config.yaml
num_hidden_layers: 8
hidden_size: 640
num_attention_heads: 10
num_key_value_heads: 2
head_dim: 64
intermediate_size: 640
vocab_size: 32768
hidden_act: "swiglu"
norm: "rmsnorm"
norm_place: "pre"
norm_eps: 1e-05
positions: "rope"
rope_theta: 53800.0
rope_fraction: 1.0
qk_norm: false
attn_scale: 0.125
bias: "qkv"
tie_word_embeddings: true
parallel_block: false
init: "uniform"
init_std_qkv: 0.0428
init_std_o: 0.0428
init_std_up: 0.0428
init_std_down: 0.0
optimizer: "muon_variant"
learning_rate: 0.00167
lr_mult_o: 0.724
lr_mult_up: 1.02
beta1: 0.93
lr_head: 0.00642
max_grad_norm: 1.0
warmup_steps: 200
schedule: "wsd"
decay_fraction: 0.61
decay_shape: "square"
final_lr_fraction: 0.1
batch_tokens: [131072, 262144, 524288]
max_seq_len: 1024
doc_mask: true
train_tokens: 2050000000
max_steps: 8013
dataset: "wikipedia_en"
MLP neurons of a small language model. Each row is named by its layer, matrix (gate and up: input weights; down: output weights) and neuron, and shows model dimensions 80-335. Each number is 500 + 50 x the weight over its row's rms, rounded and kept within 0 to 999. Numbers have three digits each. A neuron's up and down rows have the sign that makes its largest values positive.
Before each neuron's rows, "fires on" lists the tokens most often at its 100 highest values on Wikipedia text that the model never trained on; "fires after" lists the tokens most often just before its 100 highest values on Wikipedia text that the model never trained on. A number after a token or word is its count.

fires on: "on " 16, ", " 16, "published " 12, "launched " 10, "% " 9, ":" 5
fires after: ", " 27, "launched " 10, "3" 7, "decommissioned " 6, "\" " 4, "– " 4
L2.gate545:431485573462506586457415555525514515530508451416520490454523415506514510534473562488565497428428535478547493567450504496511444508459587478470518492445466540570499539563570514632518510530522520490566546451468615496523440506475431470456447412482631569435521505471404436478459555549547562507413482414409369521530504523443492408488529555548549522465471452613532490514558510481544414537428606413572512370481412465471503470416537427436474534534474494461489540559540438436484494553528471483509496590472480476516487508496479496491399498438467510344550541413492503473553489469400447484606530478589490550515440537418497412476503561582490583419501477503487560532580451457563393469416480469497518552479617503543433434431482509522523511508547570510470576513518521556498529531447560
L2.up545:518507487498586432594520433497466578432524448444554535466483472543476436494440481512502437435461441497442472535436531524467533329470529523491532444433573459468504505465502464523495519558540451517497482565507530618390514505473526527506517408519525561560429581444530480523502546527502610563485555510450491504448450492506579478460535428490575484567510515481544465449524551555459463503497531448479455557512454427546539553446521482454449516539492440462433462523514455502458443515513492549467468475463478547405575544464452536506457536434559527390464525509526545620488502422455396484462424493602548572507544488483463464405482557544509501496569541518469524555351432511486360489503491568492510564428578452502564431543514484502488504567502530460562567493629445487497511559448586
L2.down545:436429476443570499480464489514501574362513607458532501376539512562521459385563553604532503456468482514500530380413495558492460467482510508543406445510519541543473513442506450514468503538554494457496593569428570506477534511527454503485485387504539479496516454494569471506429519498469512441567541460513528537502489464438472484439508398535572464513389626577549514527488519569479479466431558467451465517471572451505511437513627501524571506507488435525425505474524460483600452524590377548438462549475476421447489560531450492552523485504480541450487497427478541447500554377474360475536560428503483505497511492466551443478531577562531499471449458555538566453488480522474401420551486536546525539451562546581518459527536574483514509607425524507512522548474633497500469474428443

fires on: "3" 26, "4 " 13, "3 " 11, "88" 6, "5 " 6, "Loss " 5
fires after: "| " 61, "N " 10, "." 5
L2.gate313:494419522494541487389397383500486476478468480514524485512519592481531494536461417521540476541527552580434515578445377514465426549473456504435437490455461523609504479456511564540534528502552530472482639539538511558550529584565512534463488543440555419463490542456432563483485563435591376534500489481538484545518466524466458395513592452467436540658488484437543462536522488488495472406425532436506467426466487467405533447500506425454539454536559483487545462521441505540496528524436508471505549479443433564542513549437540438507553498462472536411495485540547481504603468467415503552552541508525481516487428423542513467399476434483542494577452476557453538426555513516494471556532459469386455556516447505586532528535430529467433503507549471417502457489591523520531537509451509
L2.up313:487568463522531414531523460446558491563494495497446486498437534483452520466530442525463401382465470432441472505475617437497561537499500466463538405495528503492450472430585548480546508445518558480429512444394541507512516487541427434494458494527430529456469491420472608488508475513479521499532388454482432532479506430555568489457420519567483564473470535564546498539423586554502546553408522467484464535352558535507454438452573481476515455502568439579410501499547485566395492517518501489448505500413473468474548493536495555613451540502576474447378512469469502600460581640429520614509516624480592531494500505531558484514468500509570473447465536488503516469471591512532463497502400507476433542511495527490507470467517564459498463548398522433596488468562509498462406500458515
L2.down313:516594430530473551525490435540339492506497540509485548474593544460416439497548522421531488493450549480510483404405449447458527570539526490450452481515497567424404474454564607467438516533451537482524502547442427540491412475573450448489465510510465358540543606467533526453458506479487462445484492442477416555484535430426446538476454544503587602511363508525497522557509435549514531544447495598630415468499507519530413493423488465450483486470618536506451426560414543501510532479436583542500513527471503478537494530502524567544562557511551504464500488434514472553493538557485507536505478557464618549475487530482486438445470457544527577550478509497388464538558558399427511492464440462483524547564500412479512443492552500476515531480440523459583444449521537588481449516418553

fires on: "4 " 44, "4" 36, "Main" 4, "Mur" 4
fires after: "| " 67, "." 4
L2.gate40:443477557500434440409478475517413524440446503470561478543448510530548488516456565398556481571422523504493479475562575491454520428501392446420485525514389469619420474454526585594454498435482526472568517459465523472530527424501571492469503398438504546494416610396418574475436498545524453540565499513468521512473491511478469494551505499582552529557488478517599470604436422516492544543506505541587549540372569592441490547618469560518446515539450602544502460570521648433550497502477500468526460501432403539452386501416594495463576504404544599532472500541516510520630543476560447538491536434527510540420561533514504542572454518490528451509479467576443473548572535586509415443570517366466495471539481492603607472471443514429440592459451590426594470543586471479542523535498545
L2.up40:618537505447464453510435492466421463476411534524508552530402511508623553570551511466418481435472472467510458580428546497523580464449492444501541518513601570521449477462490461483437465461500611489448480609465495475521482478402536526477493558522523455458412445508521458613483476545600384543562473616443430549555490519458524546501500514484650552493464599505405448531530510424495553488548468523508480533559540565533466464551525581469434479426425541528527467496469510474493532459503497482533568499465370530462598493454499474535514489507457513546485586514493488511499524562551516504582478436526482507545465492409424463551492566526535469491499423493392503571509535462467467524484487549447500533470538485433419543558501455502469478553369335484434448472511509464501569567504443
L2.down40:538548542448479439568481478510482506549579471471539493583469486531464591510472492494522495487529433504524558527491520438610468439451476439544558508535502516551483533504486491477485451541505531512461536449502428466453470421530572486404467536482514449580507511370415464511459476514498430539473590506503545551483487606519532418534589552598592584476544453438409413510385388467503505568457482475615457510477537486459495456506539484505534474514506534398516439465569520508493516506566522403528412496458401413431467384434572489431448524402534568483548588515411443491526520517561541493450506462464545497482527539440498533568415546547412457513428431566386425529497561475409484412482515486565474434452511569496489457525527542499542552588537532452491533515454494471549526525511552

fires on: "199" 20, "198" 19, "200" 10, "196" 10, "197" 9
fires after: "born " 33, ", " 26, "–" 16, "(" 12, "in " 4
L2.gate495:532562530401497493519473428521459548419474543489518583487513520437512548492511451458562600461586592436441480565473383509548529408484385508547537448573563574512424554490480514497564462553523480537529449508485486586437503511417559358536545436476456549459511464560358507498416514443446523467501433548415528473576466490391482491427506558515440467475587495546481501514517467527541506565485503436427511424483392474474495424469466532460464553416502522563410446552443530513578528516539519494391399450453526471419460444468546449493512521553503362567588554493549516449583436464573506390479415512558556441475473469502614535468450564485515466472422461538469498518558530494520431485540414525523467508492498395488500403452524492491500487479586513558470512484447501511434514443504538
L2.up495:372441453507541540426476578552489510497515566500462495528509498475497507525520427550436489564550571515467627609500461387469612496532507453506569500501438540533473484446515451464476444569559436528455450485495506513435501455525551477500480539505473525455566528573548566462476480454506569533488509502499514444501531450427415542535488537448421526597540505494623534467516488508504471521488583326456558481574435483535465445511527520512536449460562503471588522503528587416592557474533411523469483606528492418434481432587465640485490514532596465471587547491511586522478641504499549447458428416517548513515454545546466488548549521409517395533459407498520474548538526588515547393582441514563536468443422459526311430404500548556539473483498467519464463477518486511497472552525537
L2.down495:526435482503466495465508589501476537525573569522528439412556449578500495482497547506525518421439563463473493481484464444453517511581531448534500421444478487471450551485463482420448564460555482574513595466500532441525474501533528488609470499503482521518587548573464499487514538570451502601552406475431505477519531522589464604442508461417476574448479571558655507480520488485481527476423484545440459458509526412515608447529448559494562428508444519507492464491557423462520567479549514541468557554544394517454464545479435509449554621463465553472502491469470470538535551522579478498388525609554585451593537496492495495510499547474502415461546552497527436473441477457452454629505495520487532402571490543543485440529441508504552436436461559535444577530523439517503571471524433

fires on: "In " 59, "in " 32, "-" 5
fires after: ". " 28, "\n\n" 20, ", " 7, "mid" 5, "\n" 4
L2.gate210:466495491474471464434512457472512493487566444370462539440486442634492488633550477498513530501463516573474518548493531539531519579535519515499391502516516402502529481497461462469542482449534549429568506531643534408515448450532465479466575486415530492503458532487493476548559461453500583478613473562348477520457418524501514571541496563524464579490535498504511522472576457535547503551451550546544461499504489484490578481564505544424418456494543462512496406546461493500524480570449458609536497497526510503492512545496498422447570604513645402592483496560595504511493492548505476444467532531541440457424453484526483500553525518531492549429587463456604542470482516550463545560517487516535560505569551533397539455573457550420486444468441572496419507436614471529525521522486505
L2.up210:438459558468597434457512514508550530478578599479571504494460506539445424529449540383405445479470438474544495445450575431435483544513571430588599415501457524523572493547506585502553559560491482481556486555505499474534475512519517519514474479551513451504554516543459567552478596509456613460538492445506537547523468482457453451540439546611451502551568517511453527553470589534537480487497600488451457569521496472471503462556449545406536549493474480495425429497505506576471544520442517512585611506525530622567478491587413412512609467544455519467455460518420475537440474401496528520433536497370446439503486455505573475468487486505464512462528463517457545467557578457508556546470539546485607555530534491490596518602529516528567423374573511434533526536434552510567484587553523
L2.down210:538610549525542444449506464528454551515495445518521445520445473507536510510475493568464513551483446615444503468490485498596514514437569458392380485529560499389467471483476463531448550452589533430560495536571488401512499462485564477497551442516419491431401608464521517521463478454504555457497499562462436469426567487508483481505504492440614516530526491503579508576463533525414417547570525457469575476547486538468482565457402506442465466622513493559592433531433442424530474438558529524485504484525537461479512484541442486401581489575478384484441506480520443412456482459451683431513567520528470579514484504399497556546489480444496450514505531528439502466519542473513627360553451475471499457559547441512437456588546536486404510449429554489546466395621503438521509568462421

fires on: "202" 14, "5" 12, "2 " 9, "6 " 7, "9" 7, "7 " 7
fires after: "200" 26, "199" 12, "201" 10, "202" 10, "| " 10
L2.gate223:441432500450562574525490468459541447563459569440561517490393556432449439486477437443518522479432503548461529488490460572433394532548468478565519569569473511462402452447495543366393535533467528482519434544523492510520454475419450564515375576551454422433513477523482456488520514470561653503443400648426440502528463503463480494563415501497497525483512444528427522491526438487541507495479483587634474527531483435519524439449453518415431495451444510540525539501452525567410504485345610517487518504491515518586514550533467415496484581548488495480455555486511473437410528474492498558564568514450500500542496479429534463525438569485562490459514570587577508503440439531542436469439418470525543506607500514540496490482422574459449495522479493439446463582538476440465455462600511
L2.up223:517544535530511566541499506575547547414526437490425604447511598501555511518595456458474496495435501499492556507414495510444476485616488476485523512489528474515429502544475518449545604499466425356524491506582521544395498486481507442457551503542431562520502528525538562481547518461439482522481531463405467516499587477444535475558508453629510467460461440464438438586492544482540478528499582555466442524442486530557571498453552545530502540543536484494442474560504530587483463471463620541501443468520525490530518540596467481426383473526403474432482496479540517447392568471399345533492544499531478426532553479484434506543500490414533546367526533494519440448495483507433590488499432525564539500505532460454454427525501585444503559559526392489461561502575448464522546453518563
L2.down223:529570481460521560491539492499497417487482435440541567554473572421487531521463537497509481435500395532455491500458486629488510491526527428542501552513488501489544571567452533411445473516453527407491454581453586577494499507394516513390530457466505443440530563478479452470469494478455573540467535530572454470613532447495539505538507510518599513541445447458518541452463569474516469506474512551458538533508571453600443439540558526486479502480396537501513604492445483529476525504367472551508436443501522480544452550482505494509476523611465516493539533511586404505499510460489577523533541518586463450507542470459406587574455578480444539572515503492584565475546543550571499382549519478622447471470528459504455472470517542430453405550458518481511593475568556497452493507498496

fires on: "In " 22, "A " 10, "At " 10, "His " 9, "On " 5, "By " 5
fires after: ". " 78, "\n\n" 7
L2.gate553:556503565494545472592545495467420564562506448584514566564431432578460625532519416469484511366448484558492524407452541490470531409537456488554511541496419450583576441596502577455537513539454510574528560491466470540529571462508487481438444408488561502488506422524472579489507511497458490456516489470464468507571521551568475503461484443448500492551549479545480479560510544425519511518591575525506547472562506453503415554497430439565537521499432444473475503462400599588521439462480539569550506481543498486543414488461460527480505520419520506514518509407451472523437377495503590538527535546507469466429453493528468581438593571454507442432547476459456476543502451506520530487394499569473519440536499498550435549553495448473450427536537489433521452511594474480502595524518447
L2.up553:600525472509457537504441612426590611523531477480521499438410518577459499572559490466473566537479469490556513467475620482523486496500588518477466423455474462516502469517438454437490486457433518412426472528515483532480474575594424483486522561476465548527564445516581478482491533505470440476448567497512514550521391506527521506642464508448459522482419538517470521440460433535533547485583533469495546471518520375522454458484531559463414440394464446467525515483586495546562571436497453482607480472519447551467474488485513468469501447575559408439506450475456508463510548478521462521495517510434498378521439572447527572455601516495540510454594461483469542463501505600430513569419489502435492556477463518510495421445450539597512482436492508476543519459565452431508560393550566
L2.down553:442519553543584455515530557501516453491562563482521511488594549408576446501519551456536580571495563513563523336543490531531484504479539559443430494485504488528590513552524544443453517466473414552536535468491521462427501500464510402369466487436502499475573479534505522541519529475529490398438454417518515559510437530551453573538552474474517460502524541507462477516518484491489583620519506495522488526461465452502502586397518577504401545540523466450551514514516514494420512520552457539497586502471532523474488523516473472534460461563553534532498543554534478507608552436497803544538449531497582525541530544604559485527500496577569433442557552514372460519436483472501553437479458453544549578546493534550417510522483460513449520464447534496502525417505405543566468398389542

fires on: "1 " 21, "0 " 17, "3 " 15, "4 " 10, "2 " 9, "5 " 7
fires after: "| " 89, "." 5
L2.gate635:542578422459502506485447475477525389476568458452490402510461522463502651566449502454483521470497519475489458514557556429486494518589560506506465522460503391424524525461433532490508448471499551472620479490513530470452497436495542494475534514473439515496635563474466557471424513518547557447533521466488434489429452584483445480475551508471515508554502546497554533496450463549451494539547465520459540523453557471495394427513443510536509505533580514535493665525490483438577501563579495502450585517488538503516471518459550592525400523474502625574519566419399492514451445407529486464517418474493433463424391534494425446525548575534463528489603436516462468451472532506457511505508514511535552550361502537461498544610540454456601539453507484462415553517555547460491457360382425
L2.up635:444547529566488439505547508545489584486402469531490524455456429445455587500479476485586486439395440497490495523417409456435493422432518511520546462487542448545456496519519425465409497514486507564518476542459620431514413524497540511554428509563408621502520544607536419458564436537540567478365483485494523503505410484563552442508499515576554482511529470503469470517452489495538477525506534494474428444434556517454443605627456534459462517491480416479511464553510477463486494546545459465584483507584545567610454534432486550532498656480457464502530479482581486505493490495524539571563488472521589486439546615506499477449559446425456487513453484490400465405506546479454502537530524589532512487515520467553510501501444493590463489474527501497453552472453428527463508495430373
L2.down635:443490506562530448493498514546542490520534564543488599509487449402438525486533516508502482394463502480461510503464492415424507491408460571551564481508482508508509494510577413497408495567488528511470536500542599478560473603591492377543423560539518547529427512548539513565522372544477577474510499517454486469480567483579500473438504477475430509547469562509486522458460587481488515574593474465495581507415568464492446600500523527447512548460500465523483530504498590450509498553542458421514598494469500462555498584484468494555460567503480533405506418503501547507544507461553619487525554413590459526608505557457497479586412388457556407527528466524430452482605515564582492391508507576488451503471430457534537544591599500443539499521517428468435625486528523480442559473390354

fires on: "- " 91, "| " 4
fires after: "\n" 95
L2.gate550:429541529541473479515463422581491417515425434387521446567542550564444432530500571515492521574577507364454533498566433443500432396490482461506524520511519474461546531455374530508627536622498563540437449521564545502532510526600520455412492503437552382512527574527483488499504489413616410564530520423527489628560517469494589513515488417465549536555510516475449460610550472529525521509478523449552421573474466479558576548464506510510465425562438431486553516549556491510658462494596490505486634539505524504537530520538503540491466517646519403513476531427644454467493555524513517439468633488428466579457598474566532532556519476453521549538527525569370448446483521477546421514578511575496524526442480571504431476554549511496399554480528489458363491436515466531503541507506468
L2.up550:531510481485450557530511514506510513433420548563540500587428507503561570538546581438560493449533407502505510549498450554485607518494474410623575525489443505459403440556523532567515483484527448542558451523374498453505540632534444483358480461482479524460401541426541555563486530527485501480506527457474471577426488539549494539493517458629421474563473482529484573391415500439495463528490482497517438449425483466505516561431507478536486535511393521489474504487485530568507561458484394555570526440410491469474505500470514430540571460474561466389432496433449424447444455434471443520475427507493519465500552483508444505492569596566546490583502544512453486588623551474572430482377490457422533545521583489487561529609632526542517572539611375521531440545463447489515395476523484
L2.down550:413470512499588477497476464511582445536472423387522400543511474534565581474577452499482461554502442612458542477573515503467423411550628459497525541466513447545510516519543510518519451535590560519450454544408438509501490516463476511452484508470660478534557560549519496554492496439601410523534485540569473480461486455555484341500501364584519525526496446474506511517470488481544520591440412516532483533496442545486548544427537595510493481512499457557586436458512444487537566499522544497487596461558490387419504448484493568499489506528524555527517406472493461434501539468568393454480553544539546486421471530500544521493530494528472522557461493455415439492590607417490556362490550540408506554503499599609557494544597388529589571443460420428474482616538472524499537353431519

fires on: "201" 25, "199" 19, "202" 10, "200" 6, "6" 5
fires after: "–" 27, ", " 19, "202" 10, "in " 5
L2.gate268:402437549556491584523509452491477450506453537569507557481464526583532518544552426465501473564480516501461507564505526490487511446396498504452519502509420545445447452598472491507495434456529511527526457392497428450447574487471556577584443537433461509445531533504467551525488555510460497567427496543401465563545487541463455488602505528501484549592459530518467515486518447546430514498582577496430412509515461590456420508539475451522534535488457477540587398403456472510551536491458545573459486454490403489579516543464565472492444551546512518516528497506564489583500471466504455469429431475423453537418492562460447438535531528530570424569471494420570506428463546558538418448401555523545441524436505520604486452447469551522468523435519502532466467494509496545526477475576574
L2.up268:490431536559524523568545486467537509469463544493482506509485539509560552461479432514599601572435426390496545507455423435516515465520428519464414432391421495444572555479400563561523482431460530477452494441448511486389527601539497519509383539501399455454490508519542488495504491426456463521467548462488570436473520551491576465653472485431531524553467437511528433535517477482456617465499545483414442557563423399498468475542556503435515537439634562537390469431455466429423486509539405523458502489383528455554548502502553455463488541547509552534519496498595406473449506521550535479435562523464412505464491526439410505450544543523466519462556547447454492460495506479506541490411446558600534453434462580454448523500412543470498498524426495484497498449527441530455561520488601
L2.down268:452493513551482494484539495406485435616470469462497481514529489532573568467567471425477565589470461450445512487529505565522414502512609430432488509483501494522542567447398493597606396507460445478475531483475485438482472465579518490536437530594525495512469551543547560525518474524529446512541496469443538457475428456550485477507567583385539582457424476470568523529515432532461570472562574479430494527663480540422476485582534518438556532548475597571519552365385438490431521455575550429548524531417585501502454472536451521506541483490523602528444596461479478575559519569526556510382481541488539509495554591414559480430468446496483542506523516481452483583429596444463501591404569502520511539450487536456519595460435559537497548491441512590501490543438490470460464487477483

fires on: "5 " 18, "4 " 11, "3 " 8, "2 " 7, "7 " 6, "8" 6
fires after: "| " 92, "/ " 4
L2.gate80:459526537531466558444548509460489523431519534559458476400520439453535594567548545513474428602392458580431528473496400507532467554525520504473505460441513490533549450539500503466486489479499559527493450497532480464565387501545516467501478540544533396517542502616484521494477586421495499541499478562558520520460476561546427558508487522525512558475490483561486489545514526547515506457463457460513473425497470494446525530473476479501484574548608415503590463437505457537491566617459502510542512536471542552545453520518496566521568469466558511626546554515514520481521530574529399451482510481528402620538565566457479449496476589620543529509513471514498535522457509606459471486441568445474532501552450440419449424560512474462491574452443532483492541547519482463547480426489531
L2.up80:492547526427447508450581500497432492484389530526493435559435480577506446531471412507474477494471506507463463550500510502485505468526373486495466426443544468515523499458509459368519554452508459504518483499503517533555491531480497479373443596430465538522495585520418517510503485487458594513559441514483535549484473531531558579492484499489550524551610513499540613531489463492496441448586519469506507537480522477487463493458489553496502511438457606462496540430451477520457554536481491538514431549486461395610460584587591499503497509520462624525459506474479529512467470467580468492611548545531473397565490481535440520532496433525578558614429584465452512485448505517493471514538568576482466579469569525547518469526486487469534434583437449439462526432534505486453476451496506
L2.down80:546531515458372520573473428478605533435536507489516500470492427446505524540385503473529434464515469500545452538524446505527559616438529467476501438417567485503489474378516418500485559493471571450393471630457471544511412491485485536396522439457509518554489507504458406562452471481414507465544444526541476512491482561423507375484452554510491489479461538447476563433420469499543602514429536543494501488504500559541463556538498484437485448469386499490523512501477543488537541466522449506467593574504450391547490593552485478517501450487554540513481529437454566518518555486480523494631496452471429480613524504570464396501443442457523557508435419595462510535462477476433445375554482497645473579494612594539483506427634457431473507522492504480483481530545473497450477480506579

fires on: ", " 37, "0 " 12, "(" 8, "1 " 7, "% " 5
fires after: "." 38, "Township" 21
L2.gate226:544605576471480514549427545542538524541546453505471509484485534547483617555563530529529527520493539548534574588567452521591427465501490494455573601383430578535554592484521541577473519493608452466501553538470463481472415488455571494515447525485552601501536521483521496521485527557502499461509467544587512471470522537566538529552486487497512547442486530584480445530549554527488521429534500520405566489420495465588518529555448520498457480418575457599452563520531468501489468561575564452519509603509514477612491516460559430384601532530498416445514531449562466532511483457538495508456531463481522510430520438513430481492563419468481508502569469583452512471462520531421460487553583494473579500556468540573604504566479508525545419559593514425477489553484503472521484475487510
L2.up226:485444477486533448456511509588577491520533470466553476524472471511488494536553499527453498556448516545496541522439461576443446491612509452435388572488478499572584418545488526480505569535538630577547536529476441497622453512546536489502408530474497461518479506456556561480492460555549490467486517546486508447532557503565512455517414492531406402493428545508464445425443535490588489428575423409448456456562584591557522532443390495522529517501440423483480576537508499520474419604509453478491523574510562482570460490542513434517505567444595506498535482518458574566551532362445409482517445447503545559556421518561427521504536493531552554511466458576497491465405463459537570541516510475545543370522535515579561585521488450550532462455481459382476490460457477493474528531560532
L2.down226:450465522431573477522470534501576466578438534510445563596531452518583534491489426446406566571404471511507543534484602529462543568500541480543491540554519548546563457464602491469617457563473596473495546455437576484631409565499521457448464541507546479548471513558587492463521489446532528577416418526539546444429599475512579493559451507508498392494471471547502496517523428484415554525522404467386514476460605491490405543452412415510602469489471372483473586507500439472441420573479456445470542444472444514489514375487493422387495548543516539446550461586422438513486415558465560453540486444554428530439488451492465564568511529490553486410456478570453483588481446525514513467507440513516474484536607490538503555567469532501497440502514507434521508417516430440576535560427582

fires on: ". " 25, "States " 19, "jani " 4, "US " 4, "Croatian " 4
fires after: "S" 24, "United " 19, "the " 18, "New " 6, "." 5, "Azerbai" 4
L2.gate158:593492484495532405490515388596469472551501481450547489522453507511530502536432526531534496521522494529484491453491500402560596565491548572496505449484473461417470545462567525425453434580475498512519465464470548629503626455536533454548469426508544525477456423493551427473502470490522489541406478500545466551467497576619502577505473433555558462497519505625502529458587485590457522437534462553498503532421522448547630512428508577530484621435550537534462514620340503479469463505540543488404615567493570503587482553544468451488543443460474451492523476525558504524516479557560454589488503509500451495466562504576574585558501542551496594459492495423475453616444536594506495531524511414537547496443477586516528521540536522459529561456431479520523556431475571517465455492561460
L2.up158:588518504418427516455562375501540438589537564536640594568538584472589527480540556387622600520497472425432463432466486525416518449527498514474533509542475506443525592513531492550482506468566524581491517468540562475476478496441516587533531424593508501595400475458503466520561521414420549490398535495491513544534512549544483427509498502516504472569484426367510547558534447500499515454517435493449439585493403409494485498498529614469467499497404490421581482475451474540516487514477584406533440467483391587455458502516466596430523506520547449515552460563531476437401567500545585484512508514446494503571548524590557562526430393479498524519500535456463481537509475592447419544493494433551496496528444474474540555521482458417389491492501479491483509535491473552456512533502493
L2.down158:555533571563531470467486551504493529431496589454484552499481473497491495563498548442508496474465480508526499482574539452487494512496564495581523475582536508541522505471422482580496569454473463548455483501544465542545463446515558483497557527554480497623581591583555453526506416398575421456519517408524547511452572502565537485399464466486409597560573498527460448400412513437473553553500555407466446472529535612502578555463497432530565479499476379471474421452543575360523504520439492528466478532456539540539506483476577543553498521477522569493508428457496437460521519493520577480445524566545517458524464548428568509403551455491592538557563594497420406461456404438465527313455436490513469471453550406460555476516479501402546481550551552467408363440481526566448540468525567

fires on: "States " 27, ". " 25, "International " 6, "World " 6
fires after: "United " 33, "S" 25, "the " 24
L2.gate310:599666571472488391402383519511517546555508544544395519558626489497465525508487474489481566549450439454561469421524512489572538423545466443511372551519494562502480543513440513477437481443579402512499542604473515507617507452556586527518416560527463503485424519528463557467525548541532488445590450490486444500504485609470491521551446556620467511483525485506524471540459505573489469462485480516640468485430435428500521533481478503442407526429454595564466521408467508524581474551443507457505463503501506554551427597538483472341528404491571380533544607481452441501509400528525545514590515507475612493485534547574433495527472565491526509531480469474439482578372598574388535493510511465475501510525535483460518511557472575559411511479525490419459469511520586564464508469471575
L2.up310:499610450481483501523455575447521480417436573506453514495532529460589530449548521596522511587471488442441505403540459531484538554389562501422545518557473429513522531497532507454500492539477498432529528481482461535557566563392461418510405470474429482550529474421474528597555448493446523457489510574468484488405482631555461500529467513489507514466427432496548580362492460547597399596410547508505559617486478535467593533536462514490534409503512482528483466500404462463445500462450547475467496552510530520525498483500509502541509439495572488478507532570469404490483509398550444550518408534483569459419525454437443542529583476537448484551433527568517541476510580571504550504515466429479514494522424586472469523522561536498495435422461498463456492550404396426459478426496463
L2.down310:472599596526476615467486481480539566461543438543432433482508550500476478378511425397561461427601422447435359566602508484477505521536547503566519480452485436458607449482539534430518516547486451516465452502551563499523472478411504432518446543575375522515493565521578562520490473602562459414480475495560412533509490477389589531447549544512457469533449530549492548496586389510454513595509502462489512472513534549546455562443442483574512559511552522471477533509490503527461406549536466579446548555518512541585476478524454466525476422447516470564450544537460514419499534461439564438571500561483480491540449609493462423556563389589532543512560552539466525553388435406499479414522500393520494544521570463521465527514501424566510525534509500455493347645481423554461463476402581

fires on: "(" 18, "February " 16, "September " 9, "July " 8, "October " 8
fires after: "| " 24, ") " 8, ", " 8, ": " 7, "on " 7, "On " 5
L2.gate435:544586497469529513492510485628501494396449508457552604618519472574412492441604538435525532456478492567570526546581376430494442502454560455469554482548528485533502401456493449428523506529385483409441543571477507477496535449448571441465548503441551479519443500521436437538539536445471455498519465563553458451532487498383500485422518479484498549467544485484440474598506456617524504430450520601502432531463387574510467561474568593534562489444499460552451370572473477506497490445531477542567559414455509610560457460462522428536494529385467539517458470456551515457457490451453469560517481506455597553531538520537444544454537485542423449484462424505512508466476476503378488555522520623555473464531487463458531493537464484474501435478577523544446437498537504559511439470486560
L2.up435:473501537558481512537541388500598525507488443506437533606533517484360415470453439458524539483428490516495502531523479473418343459456548537398455464476587552400420409446574489515486526470635433426504507554448476451569521482517525495491512559492491485432498413466473471496583568439583465430489569544476387517439603546432498552493459475468564501491403412590551467494510527517507445489527486501504475470481464472425481508508568485484508515557508438396483478476478437630545443465430487488525547586487450515550441509481470460505548455512503514587428477481500476592513511467454398514440545530481501489561464493486524574479496508480450506520504503470556460539523447566439435529544544461539491531465538472465620525564523508522507413518553462518483493482588477576519517524538466
L2.down435:478557511511500527529524501531497467443492536505482549568575566524445502572492558444509553487459507541447497532616513453545448500513551502597439544442529450511469496505490477376340435467386465417372509442565506484464526452538488378437542529485566455498503425543393517520453500525469525429582475377485532438501497606444488379425432460461522513505558471531544489451439533532530570492540477529564550465523569422454548621536498513560584475450513456534441459461494497486481505397456426428475530422492455475543444472461526474521610458463532468530447504435534411508608564508547478574508456531462469458556460429535607452488473622432419451526586546508487504600554502480491485546499583432497429542568523449447591539524487477513499576490520608425496493456475506497476482534522477

fires on: "." 35, ". " 14, "par" 11, "\\" 7, "States " 6, "US" 5
fires after: "U" 33, "S" 15, "United " 8, "the " 7
L2.gate230:454438535471590394578470429476482451481487491572490622468471542533380599470488549461411442597495460526594426429524539443540529546506571480511438565516420455506429556583465506538624543462528528535384485527443541483478493411494589604556510582562386554477446471516509475484453485519535462520508547523577455562552512525524532471499473492550616563534478525462481555460560510575541550555536418528461596614440529525486557476462396447443503546406533539434513537557496498564507491472438403587433430550443532512613528549414445483464495568614514490528573479458394527502462500528429556526525384552510537616482557366496566501513534507533554483578497427522456471531442428471528414501452570487531519472492496499448549574595449498442474508403504507515499495517576592455525484498527506
L2.up230:506492500537605528535580447591517511496533516412493434440559458515442583429489457498486486477454453541449511527453536486598527517535462526522525569531460513414445534512522499559508541609482494496537535389467466566512559531461544488389429495518465441505514472515484526531533510504464531466651535567558482512496444540484419546585477518534363527512517403497540524410479547503454526504497499534500571393515473508487467517424434601477540498601495455426552525504503479544560523493488472475471544546508406484541475502567440453604480419510476498532508443544485494509540507524499468387516523475402485502524543480517544554479504551469517487587517503526506561534590483456470462515453478458504504514454595604524531386460429566502501473508503499514549475496537424570391489484438519
L2.down230:463550496490450419574507474508569525507496589517474551510520374478446545569512551532515521511532526496546503550584537458459520506409450604544506472495517598517451425524389493440472592611498460581619530437489537496487568545440549527481522424427591537454529501477504521479559510590560561493568392499520492459583513473542491544469567484552469557426528480486526475566522527512455500512487558510489480460510479540453512445490513468524456566425455468553507429541575498502623549567467460462512487389491426506539470464506497492535635536476384614510467468547529530464479601524429541494445538539472527507422595611590531643558548473576456520541473559448514530507449504498543581546621523469498501439461559578639567560521501540484570616448535438481538563505461510567368493390399508